config.yaml
num_hidden_layers: 10
hidden_size: 256
num_attention_heads: 4
num_key_value_heads: 1
head_dim: 64
intermediate_size: 1024
vocab_size: 4096
hidden_act: "gelu"
norm: "layernorm"
norm_place: "pre"
norm_eps: 1e-06
positions: "learned"
qk_norm: true
attn_scale: 0.185
bias: "none"
tie_word_embeddings: true
parallel_block: true
init: "normal"
init_std_qkv: 0.0334
init_std_o: 0.0415
init_std_up: 0.0478
init_std_down: 0.0478
optimizer: "muon_variant"
learning_rate: 0.00876
beta1: 0.95
weight_decay: 0.0
lr_head: 0.00726
max_grad_norm: 1.0
warmup_steps: 0
schedule: "wsd"
decay_fraction: 1.0
decay_shape: "linear"
final_lr_fraction: 0.1
batch_tokens: [16384, 32768, 49152]
max_seq_len: 512
doc_mask: true
train_tokens: 151500000
max_steps: 5173
dataset: "wikipedia_en"
MLP neurons of a small language model. Each row is named by its layer, matrix (up: input weights) and neuron, and shows model dimensions 16-111. Each number is 200 + 30 x the weight over its row's rms, rounded and kept within 0 to 999.
A block is one neuron, or neurons of one layer that tend to fire together. Before each block is what it responds to, as a language model described it from the Wikipedia text at the highest values.

Responds to: Infobox labels, word fragments
L7.up32,161,182,143,215,196,129,185,229,230,186,231,152,181,203,186,178,241,195,246,179,200,180,182,193,190,194,199,219,177,209,193,181,233,248,199,233,193,183,133,206,218,206,186,197,192,235,239,161,223,214,153,215,201,189,178,199,206,205,234,224,218,224,218,204,195,192,190,173,213,233,177,141,225,118,202,250,266,209,201,211,136,227,207,193,131,187,242,167,234,196,207,214,164,214,191,219

Responds to: Name-announcing tokens
L6.up113,238,238,175,161,221,185,226,271,151,168,209,217,220,183,186,172,189,155,229,191,182,164,211,237,184,185,201,228,191,217,217,216,241,203,255,228,192,216,225,226,259,269,215,195,165,201,168,166,217,269,155,186,202,212,219,172,151,218,218,209,214,176,231,237,250,242,154,222,251,185,204,167,184,220,220,252,183,153,207,183,160,163,216,202,214,206,163,161,212,150,227,212,178,181,179,198
L6.up334,238,157,181,245,176,114,197,201,165,200,226,193,197,144,224,197,196,241,203,213,214,228,212,219,200,222,208,176,214,196,142,232,202,199,151,188,147,208,213,185,206,183,215,160,174,203,232,176,142,217,185,202,244,201,190,165,207,160,272,185,232,173,195,182,222,233,205,171,180,273,145,154,206,186,185,214,178,207,212,172,201,160,224,236,163,216,187,218,238,235,199,123,181,128,165,197
L6.up466,212,178,260,166,208,203,246,250,234,207,188,204,211,181,235,253,226,223,171,144,225,165,168,180,142,174,277,128,223,171,196,256,212,186,238,202,178,188,192,199,253,191,204,167,215,221,209,171,218,192,206,241,242,187,207,204,190,196,190,208,221,234,162,217,200,207,193,208,251,188,221,204,201,226,154,223,178,185,208,167,250,197,200,201,198,230,196,156,171,232,243,157,163,215,169,283
L6.up515,254,186,178,222,241,207,245,246,215,215,239,218,218,199,235,212,217,183,164,218,186,203,221,210,207,183,205,174,146,162,221,217,241,144,176,230,217,225,159,176,261,186,235,169,205,179,182,150,137,267,202,240,199,264,222,234,208,201,187,189,184,229,155,240,175,155,195,201,166,164,186,191,176,211,157,205,164,183,274,200,151,244,269,182,179,209,172,230,198,186,207,210,178,159,198,211
L6.up521,179,159,177,235,192,211,185,212,230,198,235,239,187,204,225,179,205,140,191,186,199,235,274,181,195,193,210,173,163,256,101,210,186,215,249,200,187,269,198,239,204,187,218,255,223,205,171,221,196,208,173,224,167,212,258,217,181,199,226,189,185,192,175,213,162,227,153,221,238,192,197,165,227,234,168,162,223,187,241,165,231,191,177,200,202,234,183,180,184,170,149,154,263,222,170,134
L6.up724,185,216,214,165,228,204,226,187,159,196,197,183,205,159,183,199,217,211,212,197,203,219,174,213,161,260,200,143,161,220,209,172,219,184,249,187,210,195,148,172,201,177,195,190,210,191,208,209,180,210,236,222,186,226,184,163,174,198,225,185,186,142,218,162,172,115,183,199,231,254,210,187,216,181,193,226,148,200,197,213,214,196,196,202,200,205,261,157,225,168,171,162,223,207,190,144
L6.up884,191,202,186,221,233,216,206,238,188,207,217,196,215,180,204,170,196,207,221,205,208,174,195,240,218,228,210,199,206,168,204,201,173,214,180,268,172,164,214,227,183,185,260,167,205,229,206,172,163,233,184,232,139,229,284,197,164,207,224,273,239,158,148,225,204,210,204,248,204,219,166,165,165,218,218,204,203,164,188,258,250,132,191,206,201,166,187,200,163,237,203,182,197,231,194,214
L6.up1004,177,209,183,181,181,182,188,262,190,199,280,236,237,195,195,214,169,193,178,176,225,144,145,247,224,209,206,170,184,236,205,211,198,194,222,175,215,236,244,201,247,186,228,209,151,194,148,200,224,197,224,217,198,236,210,223,168,242,193,216,205,181,230,272,248,148,221,168,202,210,192,212,286,193,252,234,189,205,224,154,239,221,227,185,174,224,213,198,194,222,179,195,185,187,226,182

Responds to: Infobox section-heading starts
L6.up161,180,253,201,167,234,240,234,241,219,196,187,228,218,214,236,227,208,231,273,173,197,223,278,213,218,220,251,219,154,152,191,195,230,202,161,194,190,191,211,141,212,240,201,231,176,181,219,197,177,188,163,221,195,230,203,251,155,220,204,224,206,161,206,197,192,216,176,220,193,167,223,217,194,187,198,221,177,170,232,215,196,226,170,144,234,201,189,162,175,191,186,224,208,212,177,198
L6.up175,242,210,214,220,198,199,182,209,174,257,165,209,208,217,195,162,176,225,237,198,219,252,183,239,202,197,248,204,160,236,177,147,233,266,181,208,187,172,164,202,198,243,227,241,265,197,177,248,135,213,165,190,214,155,207,271,147,134,234,208,235,177,206,211,243,185,187,266,213,198,242,218,208,220,246,216,213,195,194,235,172,173,172,195,143,188,208,248,175,189,230,202,158,168,226,214
L6.up272,189,204,241,177,232,153,228,202,207,188,177,146,236,179,219,240,200,230,218,227,215,256,203,188,261,233,275,206,175,234,258,204,250,214,202,158,167,193,216,206,172,237,223,236,202,173,203,180,217,127,216,234,164,198,186,189,223,211,208,184,232,217,183,219,228,134,255,230,201,212,169,153,185,213,178,223,211,190,178,173,200,204,211,175,245,178,201,208,177,180,178,164,236,234,178,235
L6.up448,190,189,175,189,187,172,234,195,223,267,172,181,263,205,223,191,207,199,208,175,146,199,210,179,199,146,208,245,170,191,149,212,232,252,157,178,213,183,216,250,110,212,203,229,263,145,161,207,152,196,188,185,163,203,188,234,206,206,180,196,183,248,238,133,261,211,187,229,228,220,217,194,269,176,168,201,146,189,217,180,191,218,160,209,198,188,167,144,238,207,173,199,213,193,205,198
L6.up452,222,179,219,225,226,195,234,230,166,173,184,159,221,259,241,173,214,203,177,231,260,221,237,257,199,168,220,221,168,248,191,170,196,216,176,195,200,140,225,190,203,208,202,181,205,200,175,192,167,174,233,180,234,153,220,181,185,157,142,206,252,193,163,200,182,190,184,234,234,203,141,179,221,202,221,205,207,271,250,179,173,180,211,175,209,223,204,235,228,184,211,144,187,220,254,210
L6.up625,204,200,177,208,149,207,232,231,173,159,251,234,191,281,231,226,166,209,197,203,137,229,205,258,244,235,256,212,215,175,178,251,191,182,185,193,175,195,240,200,192,222,191,282,218,160,175,190,161,188,209,208,168,213,204,184,150,226,211,208,235,181,184,196,189,223,290,153,182,169,196,205,211,206,201,197,236,199,193,208,213,228,171,190,203,195,201,222,235,180,231,159,167,219,167,224
L6.up657,264,199,160,246,198,170,194,185,187,201,206,163,250,205,209,160,173,197,228,201,225,218,183,199,247,233,152,182,194,167,153,196,189,231,168,233,257,212,205,178,234,237,238,230,228,188,189,173,118,217,174,204,203,121,218,211,165,207,207,247,228,186,210,218,232,220,200,219,198,220,199,209,189,213,191,192,201,208,191,224,117,202,183,225,179,194,213,205,182,195,173,148,174,182,211,218
L6.up662,274,206,208,187,131,165,216,226,184,176,218,156,189,251,201,229,230,169,215,207,215,153,159,219,253,221,173,153,188,181,240,201,260,212,228,206,199,191,194,194,240,158,224,167,214,227,216,205,217,202,220,213,198,194,196,219,210,107,226,196,239,187,185,205,199,246,238,204,176,221,130,183,131,175,201,149,236,215,172,236,246,186,176,189,212,230,180,178,174,176,235,166,201,141,172,220

Responds to: Wikipedia infobox and headings
L6.up87,245,220,193,235,198,251,219,303,194,136,205,226,252,168,212,145,198,185,220,223,198,133,153,198,164,199,285,199,215,159,241,186,186,197,133,194,211,236,228,181,216,200,191,215,200,193,224,214,224,176,173,179,172,180,228,189,181,184,146,213,225,216,176,220,280,205,166,172,171,199,173,204,192,149,198,209,230,188,172,196,182,218,171,258,190,260,159,164,206,180,177,221,213,233,186,278
L6.up99,172,203,236,186,178,202,186,175,214,168,202,166,254,191,222,156,164,252,248,151,219,216,156,174,224,185,230,180,163,192,180,174,171,201,250,221,220,208,148,194,219,199,203,163,212,204,197,230,223,236,243,170,192,170,215,204,207,164,187,208,169,177,204,170,168,184,184,147,173,189,186,226,151,177,157,235,260,201,143,234,219,190,163,196,232,245,205,212,221,210,230,200,274,226,168,155
L6.up205,214,231,203,220,179,199,188,207,179,229,194,241,147,188,216,208,184,243,189,189,243,204,184,244,196,181,244,185,223,219,164,186,234,196,197,140,194,208,193,195,206,178,161,204,185,208,225,202,191,154,186,247,237,165,206,185,217,245,240,225,209,203,192,169,243,217,153,233,225,168,128,218,240,193,219,208,207,239,164,204,168,207,261,214,181,195,167,172,204,241,221,211,169,213,203,187
L6.up255,263,181,239,197,199,213,208,259,211,163,230,182,127,194,220,202,216,237,155,174,179,161,210,222,200,187,268,236,171,253,201,164,190,200,200,198,212,204,190,180,166,181,196,214,175,153,220,207,232,162,171,200,159,235,186,194,185,219,209,254,191,224,222,129,216,252,201,192,219,196,173,222,159,205,205,215,219,186,226,211,216,213,231,238,184,227,187,224,219,185,199,171,227,221,175,200
L6.up348,232,236,181,224,194,228,213,254,176,224,200,270,200,244,253,222,151,155,294,194,185,178,172,178,141,154,226,230,125,216,174,245,204,152,204,219,183,161,181,178,194,202,231,215,248,206,250,192,210,209,226,230,146,200,229,223,127,193,124,248,198,213,174,169,227,230,171,168,230,188,171,243,180,240,187,208,194,208,220,224,177,176,164,220,193,186,227,214,169,184,132,203,215,164,219,195
L6.up454,217,168,200,228,227,185,135,241,165,148,188,257,192,254,175,226,222,211,226,144,281,226,160,244,212,219,220,208,234,218,184,255,215,192,169,234,179,217,207,233,178,242,185,163,227,185,209,161,196,169,184,181,204,170,236,217,176,193,204,208,162,213,213,181,148,183,180,119,183,241,241,151,225,238,205,174,187,155,173,175,195,209,223,223,207,279,182,161,180,180,245,248,176,249,223,206
L6.up789,200,195,142,233,187,189,190,222,198,141,194,163,202,201,177,233,198,241,183,229,217,218,84,273,175,177,277,232,165,254,150,171,202,202,222,241,210,221,202,180,185,187,226,205,224,160,190,164,192,194,174,213,160,160,251,183,116,204,186,204,250,216,193,197,180,208,173,238,225,186,216,222,199,165,190,151,194,184,185,211,173,203,210,245,192,242,226,162,220,200,195,175,242,168,166,177
L6.up1000,227,221,151,172,246,205,274,206,224,183,153,176,168,197,238,221,204,174,211,175,278,223,199,228,207,205,228,226,228,144,165,173,255,231,232,218,218,214,170,232,195,218,199,212,231,187,232,192,166,235,108,175,234,195,167,160,236,161,189,249,197,194,230,164,196,240,170,214,184,213,245,177,170,183,202,177,198,130,237,216,152,186,232,176,158,200,130,141,143,186,208,214,216,204,172,201

Responds to: Infobox field-name endings
L7.up1000,178,177,246,196,230,141,249,227,211,172,238,251,191,211,217,213,189,180,185,208,236,217,208,228,168,198,213,211,169,225,179,150,253,265,192,198,201,218,162,215,226,190,234,245,247,182,214,235,193,170,243,225,152,180,194,204,172,178,155,201,217,171,201,213,159,246,205,231,211,213,219,198,143,189,177,158,193,201,235,202,151,168,196,215,183,203,217,135,156,144,222,214,247,206,228,176

Responds to: Mid-word fragments, section heads
L2.up33,180,219,200,176,208,162,267,181,276,195,188,242,188,179,194,218,168,218,184,212,196,248,166,168,199,171,140,231,239,194,211,193,220,228,160,188,209,217,225,192,187,198,195,188,204,219,194,157,203,198,221,204,223,248,192,167,232,162,205,159,249,208,138,198,212,145,206,156,153,173,170,219,254,192,212,236,145,168,203,189,212,215,193,201,158,191,297,269,217,169,231,215,241,206,221,229
L2.up102,214,210,181,190,211,212,222,242,233,150,212,202,166,186,234,164,173,199,225,218,118,248,230,202,244,166,171,173,189,221,222,196,204,235,209,208,181,221,211,200,134,214,196,213,146,210,202,171,153,204,194,201,255,151,190,237,221,215,214,194,163,248,194,200,174,178,172,228,245,163,182,233,182,164,177,213,254,240,194,232,185,176,216,262,195,190,194,195,162,174,195,226,257,228,215,224
L2.up143,223,249,254,190,180,169,212,158,144,220,220,196,170,224,191,218,133,249,146,158,220,235,211,276,222,234,180,179,162,238,203,166,200,248,160,136,285,174,207,211,187,256,224,190,137,224,230,239,187,206,143,223,181,230,182,217,180,164,230,167,224,181,211,218,201,185,193,197,182,198,209,192,229,197,255,182,238,178,170,211,207,218,234,200,193,176,181,209,207,232,247,265,168,237,167,171
L2.up512,179,219,262,238,205,242,199,236,180,230,154,214,209,129,160,190,197,235,207,225,222,148,236,229,188,187,203,176,187,238,213,203,217,206,210,202,185,255,184,231,237,179,136,157,189,214,200,159,207,190,181,156,184,216,153,199,224,209,231,266,211,241,224,243,206,220,191,276,228,228,238,192,209,194,255,129,179,158,199,222,208,224,199,209,221,220,204,214,187,174,190,162,209,103,191,216
L2.up647,198,190,184,190,235,216,234,179,190,192,225,232,199,195,204,193,238,206,202,189,267,193,184,216,173,230,154,182,185,191,256,188,205,198,193,169,162,158,204,210,199,245,202,269,236,206,272,190,212,244,213,203,174,186,139,192,216,218,169,148,214,189,203,201,263,256,198,167,155,274,207,213,190,180,193,182,246,197,192,245,153,215,252,195,217,200,173,121,202,255,214,201,181,221,243,231
L2.up822,222,188,202,240,219,124,222,141,222,249,192,220,237,226,207,167,175,193,198,144,203,244,232,222,205,156,183,151,135,200,248,175,188,216,112,239,215,216,182,194,178,210,222,220,208,194,222,173,182,162,229,206,215,170,203,194,174,230,249,154,205,214,207,168,226,144,202,162,213,224,187,232,214,202,192,275,188,178,200,163,219,173,198,188,187,247,233,224,213,223,217,167,197,216,150,192
L2.up898,154,172,212,176,215,215,211,198,202,249,152,199,202,177,202,209,239,199,201,197,222,199,191,194,170,231,156,165,213,192,155,197,233,238,240,209,242,168,177,229,177,227,178,254,221,213,235,177,194,212,194,256,197,233,175,195,190,211,200,237,191,222,169,230,152,235,231,208,177,214,184,246,189,188,186,201,253,194,252,193,167,242,228,249,136,230,162,180,175,165,164,197,203,178,205,208
L2.up987,170,225,138,191,204,224,224,208,194,212,180,211,205,219,192,188,242,205,168,218,227,209,151,193,162,195,178,169,193,179,235,202,165,206,173,236,173,229,193,196,188,208,172,185,223,173,226,164,185,200,244,227,201,219,119,200,185,245,207,166,213,254,216,164,180,189,191,229,234,225,207,278,212,218,189,223,252,146,214,243,136,239,247,272,128,219,173,225,190,183,181,237,219,200,217,218

Responds to: Predicate verbs and objects
L7.up302,187,254,191,231,215,158,168,243,210,232,186,239,196,193,159,243,170,223,153,201,188,205,248,215,209,231,265,270,184,174,187,196,182,194,187,179,244,231,188,205,147,246,225,137,161,217,239,138,203,209,162,225,232,205,215,127,161,199,180,178,237,188,187,202,172,211,177,212,197,227,197,226,213,233,173,153,165,177,216,252,221,240,221,217,203,257,219,182,204,239,228,258,202,181,155,167

Responds to: Succession-box fields and "died"
L2.up12,184,187,199,196,206,226,244,242,195,155,196,184,185,178,230,126,211,183,200,216,205,196,199,223,225,203,212,260,196,211,174,154,166,216,137,166,163,177,223,192,196,222,186,207,210,212,151,244,203,234,205,221,187,209,207,191,159,210,153,214,245,191,207,228,192,168,225,142,139,207,230,167,186,195,183,198,185,272,256,167,212,171,220,235,206,203,213,175,249,267,165,178,204,224,219,199
L2.up57,209,205,202,215,242,173,147,190,194,199,132,201,191,162,150,174,251,229,162,188,217,201,152,237,167,194,186,223,212,176,209,207,203,215,149,185,166,194,205,242,214,224,242,177,230,179,183,193,165,231,155,202,192,169,258,171,156,161,275,166,232,182,242,236,195,261,197,234,244,206,162,156,205,183,196,160,208,111,233,183,254,157,185,220,191,213,212,206,207,256,219,224,191,175,217,209
L2.up66,193,170,201,188,228,202,144,204,229,238,192,256,220,241,250,229,212,233,199,232,252,210,235,165,192,208,200,137,173,246,169,198,127,271,137,172,190,153,194,244,216,229,214,214,219,247,201,266,195,178,247,174,178,197,151,161,189,219,173,209,265,187,167,182,222,199,142,173,198,238,251,207,109,187,161,209,167,163,203,176,169,185,167,216,163,182,149,208,223,181,207,225,173,209,174,206
L2.up492,207,208,190,221,230,166,225,210,216,169,199,194,152,227,250,260,179,197,170,188,185,196,223,225,228,259,267,177,190,194,183,112,251,204,221,181,215,146,193,183,189,200,187,155,194,201,157,216,171,189,233,133,182,195,196,175,207,184,212,120,202,181,164,202,190,139,193,210,214,210,233,201,229,195,169,171,216,213,181,231,147,208,252,182,182,222,225,171,222,184,209,242,218,203,166,184
L2.up521,240,173,259,203,216,195,194,169,257,237,171,230,206,141,213,236,203,190,156,197,189,200,192,201,219,242,225,203,222,194,185,181,200,208,196,160,194,245,134,229,138,224,221,189,164,195,199,217,207,137,234,246,227,195,241,214,190,197,233,191,276,180,151,175,182,251,212,228,154,217,163,181,185,184,176,185,191,192,227,165,183,194,183,199,142,178,191,222,203,179,229,225,194,218,186,219
L2.up594,168,163,204,287,211,188,185,234,179,146,177,223,201,184,139,189,211,202,253,239,179,202,163,236,205,199,206,185,197,218,206,211,210,246,170,220,176,127,204,192,200,162,149,213,189,234,189,215,196,157,204,199,194,227,225,223,227,219,236,208,292,229,152,176,255,192,181,209,199,161,252,199,225,158,170,147,219,173,167,220,175,205,221,271,167,230,238,211,199,175,221,262,179,197,218,183
L2.up766,233,183,134,192,145,185,204,235,238,199,191,198,205,228,203,201,217,271,189,188,191,234,208,207,184,203,198,216,177,191,227,250,243,202,232,197,183,182,219,179,165,193,193,196,242,162,228,229,228,170,189,190,235,242,166,184,232,181,240,142,240,182,219,169,217,170,192,222,199,195,233,193,127,230,201,218,237,235,227,246,208,215,211,161,148,204,207,178,177,205,199,196,189,199,227,169
L2.up864,228,212,236,219,194,216,176,184,223,187,201,188,220,209,203,237,237,213,219,176,169,181,193,217,133,240,183,186,178,196,208,202,214,214,161,217,207,152,217,183,230,215,224,170,281,223,268,239,220,231,225,215,224,198,115,192,179,173,199,156,258,183,230,181,214,155,125,245,183,218,184,195,188,179,254,208,152,190,204,190,248,187,208,194,204,206,149,178,225,211,221,200,235,190,178,210

Responds to: Word-piece continuations
L7.up643,167,233,192,221,234,180,195,249,174,218,208,203,164,207,203,284,185,227,166,227,211,196,186,240,223,253,207,183,169,235,197,168,225,201,224,233,144,154,205,185,174,189,200,214,192,252,195,214,200,174,157,186,218,165,153,237,195,203,197,239,221,161,193,239,210,213,190,136,190,259,232,218,244,206,191,225,184,188,259,167,192,177,208,166,241,208,203,235,184,243,236,181,270,202,145,208

Responds to: Infobox and heading tokens
L2.up117,170,224,206,192,147,252,205,228,170,196,210,201,158,162,207,218,188,165,189,170,178,202,233,220,192,232,201,196,247,176,174,234,213,237,254,167,213,224,191,206,259,212,179,153,230,240,219,209,231,251,150,208,222,204,195,185,230,206,245,232,202,204,191,167,177,244,214,159,143,209,210,169,242,262,204,184,229,148,188,193,159,205,247,187,220,295,220,171,253,225,149,235,192,187,148,183
L2.up596,191,204,180,189,230,184,224,203,154,204,226,214,216,149,132,217,176,195,137,169,202,185,209,238,160,172,248,174,182,250,221,173,126,194,262,173,229,194,203,208,208,189,218,184,197,231,207,181,225,281,211,290,212,211,196,212,208,169,249,176,209,196,242,187,197,171,198,209,203,155,203,204,254,203,145,195,206,214,128,228,177,228,228,183,229,240,217,193,213,197,204,210,229,148,185,219
L2.up725,195,210,227,213,210,250,196,211,254,212,187,210,193,213,241,170,229,222,169,220,222,149,209,174,157,207,256,181,195,220,202,209,192,201,208,236,174,218,241,262,170,195,156,182,249,122,204,165,241,194,215,251,157,225,191,219,221,204,185,244,206,204,189,180,213,194,155,210,157,209,209,167,197,230,213,174,223,187,230,147,164,175,213,202,183,215,143,187,182,156,239,192,236,200,173,226
L2.up806,217,212,173,200,239,217,151,223,234,158,216,219,193,180,217,186,198,217,232,195,168,206,201,176,203,270,185,181,148,222,228,249,211,188,227,189,182,217,163,164,229,219,187,209,142,191,221,271,198,231,217,254,202,228,186,205,213,230,198,202,206,143,200,241,190,179,200,208,204,205,200,168,180,200,180,271,213,191,215,236,245,195,152,183,174,248,210,178,181,177,190,168,198,249,179,227
L2.up840,205,219,217,178,224,191,195,170,231,177,224,207,197,215,206,178,210,188,230,193,180,158,237,201,204,215,209,239,144,227,215,155,211,217,213,218,150,173,217,178,252,240,169,219,137,198,213,239,176,151,224,229,246,185,189,205,168,142,223,197,171,232,155,233,188,202,190,161,168,220,234,189,229,202,183,261,196,172,223,246,191,199,263,189,196,235,165,200,239,228,218,200,202,256,184,158
L2.up848,198,186,236,217,231,150,150,156,171,223,212,188,228,208,234,166,222,223,203,165,210,238,203,227,203,131,183,212,193,183,207,188,252,182,148,187,237,252,165,171,180,186,231,174,201,156,206,260,162,184,174,197,197,216,190,252,190,197,243,171,188,224,232,183,256,192,223,150,211,170,180,188,204,233,191,257,210,207,231,196,202,199,200,152,225,186,189,208,196,255,219,198,177,193,185,201
L2.up963,202,239,196,222,166,247,244,208,171,187,239,219,218,117,199,183,188,232,207,215,229,160,196,164,256,233,218,183,180,163,193,203,183,198,170,149,188,230,233,227,185,241,173,185,172,220,212,204,183,255,215,212,206,157,187,192,212,186,237,243,171,219,213,172,158,227,168,238,168,191,155,210,185,173,214,202,194,213,199,224,196,137,240,285,211,196,189,208,158,205,164,207,127,235,167,236
L2.up976,206,204,229,189,240,209,199,213,233,134,219,202,195,232,195,177,166,205,218,156,188,214,230,199,209,149,193,290,179,190,184,280,146,169,175,149,215,211,186,191,201,205,259,182,220,168,201,204,246,162,174,206,178,221,194,183,183,245,210,253,142,185,193,192,186,230,226,164,187,191,178,172,153,208,183,194,192,240,246,211,208,159,184,178,227,187,179,172,182,229,168,214,228,190,202,234

Responds to: Label field; built/founded
L2.up18,196,219,212,163,185,217,166,183,197,180,173,180,226,184,210,150,240,230,223,208,262,194,179,217,189,222,290,182,257,225,171,195,168,194,196,184,214,204,202,235,173,199,171,148,234,196,158,223,190,172,169,208,168,205,209,200,151,198,175,184,198,151,197,201,234,217,163,169,244,196,215,149,186,195,196,196,236,222,243,195,193,196,222,131,220,152,209,132,136,212,171,193,251,213,197,203
L2.up28,220,277,215,191,170,201,153,186,235,207,184,224,198,161,218,171,225,211,191,200,179,263,216,173,209,220,216,194,168,195,196,150,192,224,203,216,173,179,215,212,241,205,197,176,204,166,185,193,196,160,203,159,173,231,217,174,158,171,213,192,236,232,240,194,239,173,215,231,265,210,214,138,179,197,231,215,121,180,208,222,221,232,212,153,186,185,234,197,220,223,195,181,245,212,220,228
L2.up294,234,168,276,193,202,200,180,176,206,257,192,190,231,216,213,173,250,245,160,200,222,180,229,257,217,175,141,253,165,226,182,198,174,177,190,218,183,177,198,211,291,211,257,207,234,236,265,193,187,217,188,228,171,263,182,154,126,250,201,203,159,182,196,204,188,209,184,154,217,202,148,175,226,139,215,200,140,150,239,166,181,140,167,197,264,201,199,167,146,207,197,207,228,170,226,201
L2.up493,196,169,185,216,212,183,182,173,208,175,221,246,221,180,172,192,267,268,183,200,234,221,193,231,181,216,207,230,161,187,196,193,220,219,256,224,153,203,216,204,229,178,167,196,180,193,207,158,251,189,172,210,237,138,197,167,214,148,207,275,253,226,160,212,210,233,208,235,198,228,179,202,136,223,186,220,238,156,181,207,234,175,175,161,206,218,195,210,233,195,194,237,184,196,198,244
L2.up496,224,224,147,203,215,186,175,219,231,156,200,203,196,217,166,140,167,200,240,178,167,160,203,215,223,219,209,169,190,195,203,195,216,220,170,213,200,221,182,229,173,226,173,199,140,222,253,210,171,218,165,224,258,229,237,178,215,147,231,214,252,199,186,206,117,270,219,240,195,182,174,237,224,183,237,147,214,198,231,227,274,219,205,176,188,172,201,150,185,182,197,253,211,186,165,191
L2.up572,207,209,169,170,197,151,238,223,187,169,248,206,205,253,181,174,212,172,211,212,194,172,240,166,222,242,185,197,173,216,176,282,198,235,226,175,191,265,218,172,228,227,185,146,177,168,141,196,272,228,193,213,222,196,161,165,227,200,138,202,210,191,212,196,230,203,197,179,204,217,181,225,191,167,206,141,244,207,190,253,199,184,173,258,203,224,221,158,218,195,184,191,217,217,263,182
L2.up746,232,223,164,154,224,207,161,204,187,223,183,170,231,162,208,183,245,240,207,177,188,170,269,238,221,139,161,208,215,224,270,222,207,223,162,206,221,183,198,196,175,274,154,182,266,237,242,202,225,202,168,162,187,203,177,193,195,269,176,141,203,211,217,147,158,198,152,243,240,244,175,170,251,208,217,156,176,158,241,219,174,178,242,199,157,195,162,190,180,204,219,234,176,155,152,184
L2.up1015,219,177,229,178,203,175,178,207,200,172,181,227,238,219,178,170,176,228,181,143,215,183,221,194,218,213,217,247,207,210,203,195,178,218,189,195,230,221,173,164,235,176,216,212,216,198,194,208,185,214,178,238,219,193,207,202,157,187,219,169,236,182,166,174,248,184,162,223,195,228,194,194,204,218,159,113,237,218,187,199,184,159,147,135,173,186,205,184,196,192,176,226,200,170,182,191